{"d_mlp": 960, "norm": "rmsnorm", "positions": "rope", "rope_base": 500000.0, "qk_norm": true, "bias": "none", "init_std_o": 0.00903, "init_std_up": 0.0361, "lr_mult_qkv": 0.5, "beta2": 0.95, "final_lr_fraction": 0.03, "train_tokens": 94200000, "dataset": "wikipedia_en"}
MLP neurons of a small language model. Each row is named by its layer, matrix (up: input weights) and neuron, and shows model dimensions 64-159. Each number is 500 + 25 x the weight over its row's rms, rounded and kept within 0 to 999. Numbers have three digits each.
After each neuron's rows, "fires after" lists the tokens most often just before its 100 highest values on Wikipedia text that the model never trained on.

L2.up87:542533511493479524519504518497491479493494472519495482512562516479569501487522498529512479455489506493508472491532544546536471468494493520502543484512505491503504447488503588473470467488453500548524487464479501476477519513466490476526474515554493548469501506539541505510519482502482482501
fires after: " be", " l", "ist", " t", " play", "om"

L2.up460:486500481507512471492472473488446506506464444500532509530559493547507491487481495502499483508525525469499539480464480497526458482465469492492492500494445495479514459485515486477496496525531482504543527522448484466509485490533488499489537528497486481508486546500482511527500536501508555537
fires after: " was", " were", " is", " be", " m"

L2.up849:526503489484499499487522507462515501506514508466536513504476521504514513523491487522493506555532531464490461518511554507502522467484504532462509512525474519512472459462511479479543518525467461496508481508496454470474561493531501478490525512530475459541533457503496520500519520483471590512
fires after: " |", " T", "C", " c"

L2.up706:565503511443506493479499446500488499482476482503514496490512433541527481475516468469451490514532477485492499481480469536527529466494499511493535472507483482499475459454528499532505493484493470499501535465480500441442506501539513518502496502501497524493463511497508477517463504453519516553
fires after: " w", "v", " p", " qu", "qu", " d"

L2.up76:555533536510487475510470507512509485493460492501507494512495448479575496478490523545470516491498511491500518518510480483549449447482494526490518471478487488475485488456484516508482497491543525547520505498471500460493523496512481510498481535468515523497486495511560492500481515463474515545
fires after: " to", " would", " he", "ly", " who"

L2.up698:550528541463489499500500490484511533492539505522496503476537517504485504489523507492523521490520523503488458502511563554521510507500517472515529514529518513495454489505476440485520505473446458505530532480443508553512511486524526522516527496519479494510482544501499511519512465506520490483
fires after: ".\n\n", ".", "===\n", "==\n", "\n\n", " Pr"

L2.up624:504539500502551480486482509474520534527487523503542440496458488532494478471468506526459487516500487445520496527469486494477502485471491488515493489528481487486508503497487507519467520534547539503516472475460510485498462503483546496529497528501492551453535492517538527510517508500507523511
fires after: " to", " "

L2.up477:534522493462464493509473466470444496527473461454458484554480488496528514461497508522485494489510513498502530500512499473511489484504470478449512490446459519479489476499497491505538436523515479512531480513467489496540494497527534491499480511540518512483511512544504530496521523505505535515
fires after: " was", " be", " is", " s", "ly"

L2.up677:490499502512524508499463466501489501484506490549472503541562460554506502441488499516488491508522553506514497521502501532536495446499517493474502500472476504445503499528526492514485528540497526479526545478499518462485500529490477521499468510523475521514502557520496510513532503534507495534
fires after: ".", " b", " ", " is", " ar"

L2.up337:526481475468530450510501486524473477457506492518509455533502438535538479511470525532471491464576527476524483508484513510553477442520495507485474505476511487494530469494503516511539464503509505500530466504466500494490483484487501486536504540500465522486536528527500498526495483481478520555
fires after: " bec", " are", " l", " cl", "l", " f"

L2.up89:519508534478511456484483459487430488498468472511558465493525467480494508520493462513507554474482487493512493502486489527552484475501508465486503506498494481534470520461443482508473493497519497487484483486469462475522529530525538522487464511472486506501530518527540495555485478471542509526
fires after: "in", " o", "al", "ec", "p", " res"

L2.up682:546550537482541465497501507449504473507531471491501477488538495516512490491470516520484543536538516469538481529472553490520524491514496507484492529485456500489491475465503486541503529475473438528508486482475491459487535498542458516514524501545464530465487501469496480515499472460488504504
fires after: ".\n\n", " p", " F", "f", "==\n", "===\n"

L2.up276:501491463474500494504464490513475495477505492517494472537516491536517489475474521526491480522548468475537546506480486486527507464463532500525550486462439487518508475486519511540504491568492550456531485452517494436489516509500476511478506530477476499502503493507469495516492524487519524513
fires after: " was", " be", " were", " are", " is"

L2.up313:585496508506475499521506479454478511484496526473498503463541512503499486480516500541453523490527521489499505528518527546525462444483495497496538498532514538505465474483489527515460473503474477499546508476493484491473498492513513501523479501523488519485482503497520505545516467489505545499
fires after: " d", " D"

L2.up751:484524565476507510477486512508488514510522477496535493503509496511517453502448460493458514562531503471539517526454519523524494483453524522497488485514490512495511471447470487549505511510488485496523481486482515478502505489513527499461504518540481483502493537545551509490492496516464548489
fires after: " W", " w", "W", " V", "oc", " M"

L2.up613:534479534504482497483485514495520494511510450470490499507486524456529496491482483537511503474477460500526475530493491541488522493474436489504534454459510502487518450440470506510447495509511482554519472444503497540434514514459499500488512513495507518479472475521511502489511545484457500452
fires after: " Y", " T", " K", " F", " t", " L"

L2.up731:495486464472523459537488516498446519502486483533499473531502503525494480499474526498470508500479492500485491494470475530528492461501500479530467511504436504482473498451504541497479482553537489488500501463494540500483484495455516463500500528505522514494504504532521487525493516467483500522
fires after: " bec", "m", " al", " l", "el"

L2.up85:549514514478529456482533532485468529481454486514493475468495449493502517525480494576428487484484520487483520488500469519490482477506491490473505490499467478505496501522504519546456488483538493528499483461488477520542488475515514496505463495538484520461534504562568498506525512476493488536
fires after: "it", " to", "ur", "rib", "id"

L2.up815:486515489517480492469510499527467522487490501518512459490498492508511519437506496538477495470545481511535492536456477519512524471522467517509446469493481543494478492533516521522494517534551494542526482506418516500521481500517560534495512516506516509437498534492522493508507569478474513522
fires after: " had", " was", " who", "if", " he", " He"

L2.up499:538495490473520477502452485507465536474466485549520486533502529528538490514504471504461493488553519459528497506526488476517517500494460495511512525512501483478510450491510492507458513502482482524527473520492502504496472526491517488502502508533505496460525548488492473493504559480477511569
fires after: " be", " bec", " f", " was", "ad"

L2.up25:486504517452509520514519491514506456534514515503547478512513479501489502518485494501496528541494540484504481485537532528515494495498510524501512508535439520550484490482504505474510527506471434492493519518512504445504495488541477483473516494505475460535507493505546477534484475490507524487
fires after: "ec", " |", "m", "ri", "ep", "C"

L2.up50:491485543525497502500476493477524514504516509481471521500520503495538495513509496507491526495473480448505527507547564488484518545483475535443530515528500516550471497480489494525485504466481471533504503495488477527501485480548506470503510470478496500499519485511519540496497471501524493486
fires after: "\n", ")\n", "2"

L2.up305:521482493510509490498539467484441484487456493487502521470483504486500496512490464514485504473557522490526487502487478508542463473535501501502507455508446487473520506499488494478472485534497534533488526524503540514491514519510522491518475551533515491457494512515526535521509548472520489523
fires after: " bec", " he", " who", " j", " was", " c"

L2.up164:509548477481544496503472471515494487491444509516443450483528519479512496440499482524506450513529517486526467521510501501498476493516500483519485428446413490475518497506545470533524513556492527472526523462514509471499488537490513540542492530513533482473493486504526513515505498488489496523
fires after: " be", "a", " he", " kn", " f"

L2.up285:484519540528527527516509518471527449510495505524492492504504472503525491471481547512506507517540528475502521539513534495470452530477478525487496499486499498481512455485528498472469513474499484536526498493510456489470525488499500541476546469480445502474496494520474485486470528542494520472
fires after: " R", " D", " J", "R"

L2.up882:567520484447521506525456484517485441519489502535547493511564479483499515476437490499545487528524490508580492500491479503514536480470536479463519514512476493497491501474505477535484487563467507507533510447534504504454522493488499514493482526492425539527514492501504485522483457496507525496
fires after: " w", "w", " sh", " W", "e", "ew"

L2.up72:471522513485511479490540511549510503503472503526502451524501475484518467478483533547450488504506525504506512476493504487556461472527511479482493522487508517456525475526498501488512492516516529528552528423474524499500497487489488485527477485505534545508535533537526516555528495518504476509
fires after: " ", "l", " f", "."

L2.up26:502566512461522517490481495508498526489447507477506459494483445511532494448471529536482508482474504476559501514487472517513461475492485492492482472448511457480462501467510517550483502503547482535555507502444492526531487490537487484513480477480466504513487537552536511528507495499530524516
fires after: " to", "fter"

L2.up875:471508482473504537518546492524475512469467544521470512474472471483504487532504455491498541501508471498449486502495474468468526501527482507491473515512537527491432484402500512511502514505486488500516509467497499513495505528512510530448484518514557516534495497506468483462502516497510504530
fires after: "\n\n", "C", "i", " |\n\n", "F"

L2.up452:498505494459483493526533505506506507490462521521484436467504494481499472510491537499510474546492487499563484502505481508480513500489538464503444481487452479473462504503469493512502522491535568513520511421463540455486490498500528532483475480519439473481536511496524499532530502539502475489
fires after: "200", "201", "198", "202", "199", "s"

L2.up934:489512503462541515481445541506473505533494455488515485518490486531505473489512489541501454522527505482495532477507497504524501522476484512443524521483477532473544465490503541475501494527522497499473486505525526474518511490495459508512510535559505518463522522505534509527492531522533519522
fires after: " was", " l", " is", " be", " were"

L2.up144:547523537472553512538492513430526497502474487474499511500478463487480517541452491501452535488515514489480507550492498508476482501520498501468526477508496476498478509466529496521487502445489490537493510465493470498489491498518483482464542495531494495547506511533496514476523481518499486494
fires after: "\n\n", "C", " |\n\n", " ", "|---|---|---|---", "|---|---"

L2.up191:536522530473511494485462495501482527485471502510464529497511523505527514448513505486469496499530527473491470505510530499491512486520484525482528480482476491480475515505512459493517489531495501512560541493494479480495516478508528537476513515499491474519523522510489512519488510517507505473
fires after: ".", ".\n\n", " D", " \"", "==\n", " ("

L2.up585:493503480447529460487507507476496537490474506501518490498504508498492485495489521484521523534485459488506517519487480505523523480447490516507449504522460461519474498511473444525520514532517495474582556489469460471492519516526501525466538543508472503494491550493486475540518491466522529491
fires after: " the", " w", "198", " res", "200", "w"

L2.up717:477503450489456506525461449452510487524426524446532501522536474494497493486465493509466516519520485478555521515522498474479448499478522507476464474482493515482451522468443503555496486517518482492530526459475470481486509495519496513510477489496474524531497481490484488490491510496492559497
fires after: " w", " p", "emb", "p"

L2.up261:492458492478512487536503524495436518517448502533517457504479494466496497484473470546471496483513494485486500481472483523540499452555529521477455493519496500491505496463492503525444473515533479490495531451495499494461493526447532502491516523499512552500506480503523469473523514469498493527
fires after: " bec", "it", "in", "l", " c"

L2.up704:502529508449477467445494489450500470498449493510514530495515464483518462477512497490489508517554474496497490510468490495546454460489511497491501521516502521542492519494461533488514473508512532489514505489499498499518515472506510496522490562522515446494543487511507537504511533490497474522
fires after: "op", " n", "ent", "tern", " the", "ic"

L2.up538:549512512444507500462465522511472502501513445501527489557508495528522459482489495550491504510518532460521498501455494517528522472505491538493458456470465513471527458482538471531498503518527501504512473503504508482506510520466479481512538516542497518445515520526535508529514520515509495515
fires after: " was", " is", " were"

L2.up281:506514488475504511503478498524519480505497504558507502523506513545525506498478451460514480529521472498518541488472497512533483472521505475473498525506485475477477492485541495476483479500504465523503485454529473493484524499488517511466512501481488514502513485503495468495467512492523514531
fires after: "est", " W", " F", " w", " g", "end"

L2.up535:481548527459515501484461493521464501468469492529483463535502509535499501476444485463476484486536514500540533522470521504509508471517509501513538485493479510484459478507517503525462500531517506492524497452462497470484460528537515517458481565489511501455522514492492491502488510486478508536
fires after: " f", " was", " h", " j"

L2.up656:504516510518556509486446468496513518500508475487485486507522514523521473458485536486512494550588559508485517515471508475515501524494504501484482490526490520546489507512516468555498517521462461479495501536514527520475523520471489515452550503502495474501485526532498508491526497499504509515
fires after: " ", " (", "|"

L2.up343:515519543483486520490528505482542526491526495466527474524505504500521494531468507524465553509488503492515485549509538509511524510498526497468517476521525511532479447521465544525516502484522462526485496474508491493480477466537505495524550458557484482472541476488515515477449470513519522474
fires after: ".", "\n", "\n\n", "ine", ")"

L2.up252:491502548481533456523491510469513507508470469498514457502512486508523507463500492505512487487509505447555543526472467503521470483531469501486461494482500495491495436493443493530499490484486493509495525474495506502518480492503541498526506516485480507493503508537560516492511522499481505517
fires after: " ", "19", "W", "18", "E", " has"

L2.up418:489473514468542504484511485428492503496453485517523479474528509473520492535504497515471509497519549500516550491518479544522469465524478480527464510528493486524505454494480475486532466476476504503506538500449476489551499478490518551505483501497504494484531523495518526538494504483507510502
fires after: " d", "ab", "qu", "re", "c"

L2.up127:529532477484496458508503495482436515476476479509502502534502476520492490518494509491530520500546503496524503509500482524546503512503518480508491435492437498485509476468501509505513474543494524476537490486491541495528483516482503496480504542529529461485500509488524497558514510503469522529
fires after: " be", " d", " he", " c", " al", "op"

L2.up202:504543574487495516475537507496514474529476518455484510539518481487488473533475516489522498552552493497485492511494538503482533536439512510476521483490526489480491459493449480486504499503510480538485494506507486483478522470555449528475510470499449459485491507483501500491523498546524489457
fires after: " /", "==", " Un", " ", "\n\n", " |\n\n"